python train.py --d_model=640 --n_head=5 --vocab_size=8192 --qk_norm=true --attn_scale=0.0884 --bias="none" --optimizer="muon_variant" --lr=0.00242 --lr_mult_down=2.0 --warmup_steps=0 --decay_fraction=0.345 --decay_shape="sqrt" --seq_len=1024 --doc_mask=false --dataset="wikipedia_en"
MLP neurons of a small language model. Each row is named by its layer, matrix (gate and up: input weights) and neuron, and shows model dimensions 128-191. Each number is 50 + 10 x the weight over its row's rms, rounded and kept within 0 to 99. A neuron's up and down rows have the sign that makes its largest values positive.
After each neuron's rows, "fires on" lists the tokens most often at its 100 highest values on Wikipedia text that the model never trained on. A number after a token or word is its count.

L6.gate835:38 35 48 35 54 52 50 58 54 44 46 31 24 57 37 44 63 46 61 55 49 70 61 50 62 28 65 53 23 56 42 45 55 24 50 47 54 59 42 45 32 61 42 39 39 62 44 54 54 58 47 45 57 57 66 38 57 62 50 70 51 50 24 48
L6.up835:52 59 37 46 48 46 63 47 31 50 72 64 60 64 42 58 46 48 50 43 47 39 42 36 54 52 45 45 41 52 54 64 38 69 39 50 42 57 62 58 70 65 40 55 55 49 53 57 54 55 46 41 55 35 40 47 40 53 60 51 52 27 48 56
fires on: " on" 51, " On" 18, "On" 10, " was" 7

L6.gate1324:49 53 35 40 54 56 55 38 26 56 28 40 54 39 64 54 72 41 45 39 69 49 60 47 50 50 54 64 41 76 61 54 57 45 29 52 39 67 49 65 40 47 53 43 32 59 53 44 69 50 49 60 38 42 55 59 49 35 51 37 56 51 40 23
L6.up1324:71 50 27 61 65 44 58 48 48 62 37 38 67 41 63 58 48 53 69 58 35 62 51 35 58 39 56 36 50 39 49 43 54 45 41 57 52 53 53 57 58 39 46 55 43 43 31 43 52 36 35 51 49 26 29 55 57 42 50 45 70 53 40 34
fires on: " of" 31, "–" 15, " their" 8, "'s" 5

L6.gate2354:52 52 45 53 60 55 60 30 60 35 71 52 56 49 39 47 47 45 47 53 39 40 63 50 47 47 53 42 40 32 44 69 50 68 56 38 56 60 48 41 29 53 50 45 62 61 45 46 59 50 50 56 53 58 38 72 46 56 46 57 40 52 45 40
L6.up2354:45 43 55 44 61 51 52 65 60 50 50 52 68 67 68 46 36 67 61 32 69 52 48 40 59 38 62 52 48 33 26 51 61 67 54 45 40 60 50 57 35 49 61 55 62 48 59 47 56 48 51 60 57 43 50 50 35 46 61 46 63 48 39 66
fires on: " of" 24, " on" 9, " by" 6, " except" 4, " until" 4, "ed" 4

L6.gate503:68 43 40 46 65 53 52 39 43 62 37 34 56 45 45 42 43 49 43 55 39 63 43 46 37 62 59 49 60 51 65 61 54 44 73 52 61 49 77 46 42 44 42 49 50 48 53 53 55 49 51 49 41 69 57 54 57 65 69 44 43 46 38 48
L6.up503:53 59 44 62 52 50 49 57 45 53 45 42 49 67 38 47 46 32 45 40 53 56 53 43 55 64 48 38 33 53 30 38 41 57 83 66 55 48 58 64 51 47 42 47 53 40 40 56 58 52 59 43 49 58 58 43 53 39 44 65 58 65 42 57
fires on: "\n" 24, " (" 20, ")\n" 15, " –" 7, " under" 5

L6.gate1449:55 65 48 39 66 70 49 42 58 47 52 56 41 46 61 54 61 56 44 41 70 46 59 54 52 57 39 45 50 54 62 42 54 37 52 47 51 43 50 53 40 54 45 42 36 37 62 59 64 51 43 33 58 46 47 60 45 43 47 26 60 47 53 45
L6.up1449:42 52 53 30 48 41 46 49 51 44 52 61 60 30 38 50 55 55 47 44 55 56 54 31 44 58 36 51 55 48 49 62 53 55 39 57 38 46 46 57 39 46 50 46 43 25 67 41 50 41 51 49 49 55 46 46 44 46 43 45 63 51 35 46
fires on: "'s" 46, "==" 13, " of" 8, " to" 8, "'" 5

L6.gate572:60 40 37 51 54 52 57 65 38 61 51 32 37 59 49 57 41 46 37 68 50 59 52 44 44 43 65 57 46 35 54 56 33 51 49 53 62 52 37 69 40 44 49 25 52 69 49 64 60 56 50 62 50 49 37 40 53 47 59 48 29 47 38 46
L6.up572:55 48 40 50 47 27 58 45 61 43 37 44 49 61 53 49 69 33 60 50 67 58 54 33 42 53 29 43 45 36 65 57 46 56 54 48 37 45 51 57 26 40 40 40 51 58 47 59 57 61 48 63 41 45 47 63 42 57 52 43 49 42 61 60
fires on: " the" 13, " to" 9, "al" 9, " of" 8, ":" 8, " high" 5

L6.gate859:49 44 65 42 43 43 54 46 42 63 51 40 56 56 45 46 48 32 46 64 39 55 40 35 48 47 51 48 44 61 52 67 45 64 72 60 34 38 60 41 36 64 35 29 38 53 54 51 59 55 49 60 55 53 74 28 67 44 57 45 29 57 39 49
L6.up859:42 43 58 76 48 56 60 58 47 42 40 40 75 68 44 46 50 44 46 45 46 60 57 58 44 30 54 47 57 47 35 40 50 42 47 48 59 46 57 50 53 62 64 58 68 63 35 60 23 57 61 54 60 56 52 52 62 51 37 38 60 41 50 58
fires on: "\n" 23, " in" 14, " (" 13, " on" 5, " /" 4

L6.gate651:51 54 58 63 49 49 66 39 45 54 46 60 28 41 37 72 53 54 47 42 54 50 51 46 40 53 84 60 33 45 36 44 67 53 41 64 53 45 39 47 40 49 84 57 43 41 40 40 67 53 59 70 25 54 58 44 59 39 51 59 49 63 40 33
L6.up651:34 63 35 70 47 34 61 37 54 51 48 56 54 46 63 66 53 67 46 36 62 59 28 18 58 42 65 64 44 55 49 46 34 51 44 41 53 50 67 57 50 53 60 51 44 57 49 54 51 59 38 49 52 47 53 56 73 42 48 46 46 55 46 58
fires on: " /" 31, " are" 12, " were" 9, " was" 5, " with" 4, " he" 4

L6.gate2017:42 35 45 44 60 45 51 53 55 64 40 36 49 40 45 58 39 56 49 53 51 60 49 51 37 48 36 61 33 46 52 42 50 56 48 48 44 49 30 67 49 46 43 34 50 59 62 68 31 57 57 47 41 28 35 66 40 62 63 47 47 56 52 46
L6.up2017:28 55 32 32 57 50 48 47 48 58 36 35 44 41 64 66 40 47 50 46 52 42 38 36 32 39 52 40 45 51 63 40 65 61 41 51 45 50 62 52 69 67 43 58 44 50 39 57 58 75 54 32 64 56 45 71 50 43 52 60 65 48 32 55
fires on: " the" 90, ":" 4

L6.gate17:56 47 17 51 45 50 59 37 38 48 44 53 54 62 22 57 61 44 44 74 60 37 57 43 34 52 57 59 46 54 59 58 43 43 49 48 43 39 47 49 61 35 45 44 42 46 55 55 32 45 64 65 34 29 50 61 44 43 50 55 40 52 59 47
L6.up17:61 44 35 58 47 43 50 35 51 58 26 33 56 45 44 44 67 45 58 46 59 56 61 34 40 44 37 36 56 60 51 65 47 55 52 44 35 63 48 53 48 55 46 51 65 49 43 44 36 52 45 51 46 52 62 46 53 56 46 57 56 48 41 43
fires on: ":" 22, " in" 12, " by" 12, " ;" 6, "er" 4, " to" 4

L6.gate935:58 60 38 46 49 48 46 57 54 43 36 60 48 27 41 58 58 42 59 57 56 46 62 51 35 45 60 35 54 46 38 53 50 65 54 37 57 47 47 57 43 58 49 49 50 54 61 54 49 45 56 42 49 57 47 55 55 42 44 52 53 56 40 43
L6.up935:48 36 61 45 46 43 45 50 40 54 48 58 41 54 57 48 56 63 57 32 42 57 35 35 46 47 56 51 49 45 53 74 43 58 52 52 60 54 52 59 57 43 40 57 53 52 49 62 46 46 44 52 49 31 48 51 39 66 59 25 49 54 55 55
fires on: " of" 19, " on" 12, " with" 7, " in" 6, "ated" 5, " a" 4

L6.gate2121:52 48 41 57 46 47 54 48 36 42 54 50 52 50 43 47 59 33 52 62 46 67 38 43 49 55 62 48 21 47 44 57 46 42 49 50 61 47 57 38 41 61 34 49 56 72 67 49 57 55 44 37 46 43 47 46 59 54 49 66 39 49 52 37
L6.up2121:35 45 62 40 46 37 41 55 47 27 60 56 46 63 52 48 60 49 51 54 50 62 55 36 48 60 55 43 36 46 58 43 61 66 54 59 34 42 52 46 40 45 43 51 56 51 48 45 71 65 51 68 54 52 65 41 43 51 54 37 43 61 69 55
fires on: "," 51, ":" 10, " of" 7, " in" 6, " around" 4

L6.gate844:58 48 54 52 50 25 37 42 43 34 62 67 36 53 51 64 46 41 50 53 55 41 40 76 46 54 59 41 46 49 56 55 42 47 50 57 44 22 54 55 24 57 35 55 55 54 49 42 63 25 58 39 44 38 31 34 39 55 48 47 47 59 44 53
L6.up844:56 36 43 58 52 27 65 47 46 42 55 49 53 67 45 53 48 50 44 39 47 48 38 37 66 72 51 45 63 72 50 56 56 43 49 45 44 56 56 58 43 54 42 61 34 48 49 59 69 52 40 62 43 49 43 54 40 58 67 63 65 56 52 49
fires on: " |" 31, " Movement" 6, "at" 6, "us" 4, "|" 4

L6.gate1060:58 56 45 51 65 33 58 56 58 48 46 44 41 43 72 54 49 54 53 62 58 49 51 39 43 51 63 61 46 55 72 66 35 50 41 59 39 68 52 55 33 48 58 59 72 65 52 54 52 47 52 32 42 53 40 50 63 45 49 61 70 56 51 45
L6.up1060:55 45 40 46 44 60 46 47 70 57 50 44 45 52 53 64 51 33 62 30 33 47 31 47 43 24 32 32 45 38 62 16 59 56 40 52 54 54 53 50 64 59 45 48 44 66 58 49 58 67 64 45 43 34 59 55 38 62 56 35 45 40 38 46
fires on: "." 68, ".\n\n" 10, " as" 7, " part" 6

L6.gate2167:45 60 58 66 43 40 54 33 67 59 46 53 45 48 51 42 73 40 54 56 39 63 58 59 38 35 50 46 65 48 55 66 21 68 56 48 38 55 70 34 44 53 66 63 64 48 43 50 42 39 56 37 48 31 51 35 55 42 31 34 55 62 38 46
L6.up2167:50 44 54 44 38 44 53 56 57 51 47 59 65 50 78 54 57 33 57 43 60 49 35 43 40 57 43 53 63 51 48 54 53 38 60 53 47 61 38 53 50 56 52 35 48 59 61 46 44 66 57 34 48 47 68 63 48 52 54 55 35 44 52 72
fires on: ".\n\n" 31, "." 26, "==\n\n" 7, "\".\n\n" 4, " is" 4

L6.gate1076:83 59 53 36 45 52 61 46 48 44 64 65 48 51 59 32 37 55 50 59 49 51 48 57 47 40 63 65 50 63 60 49 40 41 70 64 61 51 49 36 60 47 49 57 67 51 50 45 40 64 51 51 68 49 61 46 47 51 48 82 57 52 51 48
L6.up1076:53 49 55 40 49 62 62 52 50 52 39 75 34 53 57 52 40 51 49 58 54 38 33 35 46 59 48 61 46 57 49 43 50 53 60 46 55 60 47 54 48 53 45 74 62 53 51 62 51 47 51 58 52 42 46 48 64 48 40 53 47 42 73 54
fires on: "," 42, "on" 10, "un" 6, " " 6, "an" 5

L6.gate466:59 55 53 50 62 32 54 72 48 59 50 53 60 48 48 48 46 24 71 47 50 58 59 49 50 46 49 74 53 50 53 53 46 51 58 64 53 52 50 57 40 40 58 34 53 50 76 39 42 53 44 43 68 57 59 50 32 55 57 70 30 56 51 52
L6.up466:43 60 48 56 28 61 47 40 40 49 57 64 50 45 41 61 49 45 53 57 46 36 50 58 62 53 51 57 49 54 51 59 45 54 63 42 46 50 58 53 67 51 49 69 62 58 73 49 70 51 46 48 44 68 84 61 57 62 49 51 57 49 51 63
fires on: " " 39, "th" 17, "," 6, " (" 6

L6.gate2329:47 63 69 56 49 43 55 66 61 70 57 47 51 46 50 61 33 59 52 59 48 45 74 45 55 46 54 51 48 62 32 45 48 54 26 56 55 55 49 32 56 40 49 43 50 44 50 51 62 51 43 49 45 53 62 19 54 41 58 81 42 46 45 43
L6.up2329:40 50 60 41 53 34 52 49 68 53 49 46 54 49 54 64 43 61 53 64 39 68 57 49 45 54 49 40 61 57 52 40 50 43 38 41 63 50 54 48 47 52 34 50 42 49 38 57 54 64 47 62 52 44 52 43 59 45 61 63 58 43 51 40
fires on: " was" 41, " were" 7, " began" 5, "ed" 5, " came" 4

L6.gate1929:38 46 39 29 50 50 48 46 56 48 66 54 61 47 44 32 54 39 43 61 50 47 56 53 37 42 59 42 24 56 72 61 50 52 43 68 63 53 46 46 41 46 54 42 52 71 56 50 52 55 62 57 53 32 46 61 37 41 57 25 59 44 54 64
L6.up1929:49 31 40 52 54 41 58 38 75 57 37 47 68 35 37 23 35 56 44 62 33 39 56 36 40 34 56 47 45 54 67 44 44 49 40 47 49 55 37 48 41 49 54 49 37 61 48 35 52 52 58 39 51 45 50 60 44 41 61 46 54 55 33 53
fires on: " the" 14, " in" 13, " American" 8, ":" 6, "-" 6, "ist" 4

L6.gate1562:67 45 46 41 42 71 34 53 48 52 62 43 61 38 61 63 55 65 57 49 57 62 49 33 52 42 50 37 60 53 51 34 48 59 51 58 50 64 48 55 54 43 49 52 51 62 62 41 46 52 66 45 53 55 51 34 60 56 57 48 50 56 40 58
L6.up1562:49 46 59 49 63 52 49 49 54 43 38 45 50 57 39 55 48 58 43 46 16 46 54 43 40 61 58 31 43 50 50 81 45 61 49 43 44 42 47 63 53 36 47 48 41 34 47 62 54 33 59 50 59 55 45 53 72 62 30 50 57 46 48 51
fires on: " |\n" 49, " of" 39

L6.gate27:46 48 51 49 39 54 56 37 39 54 45 51 42 39 65 74 51 46 55 48 58 58 65 61 63 42 40 45 61 28 67 47 40 51 54 59 47 72 41 52 42 49 54 50 66 57 52 62 35 51 53 24 60 43 37 45 52 49 40 40 34 57 62 49
L6.up27:46 48 47 80 49 57 48 37 48 55 39 50 60 49 52 49 49 56 45 50 31 50 53 47 44 59 38 56 66 41 60 53 50 57 21 62 36 46 44 46 52 54 38 61 53 58 49 66 56 50 47 62 39 56 40 54 59 58 30 47 46 40 70 52
fires on: " |\n" 38, " known" 22, "\n" 16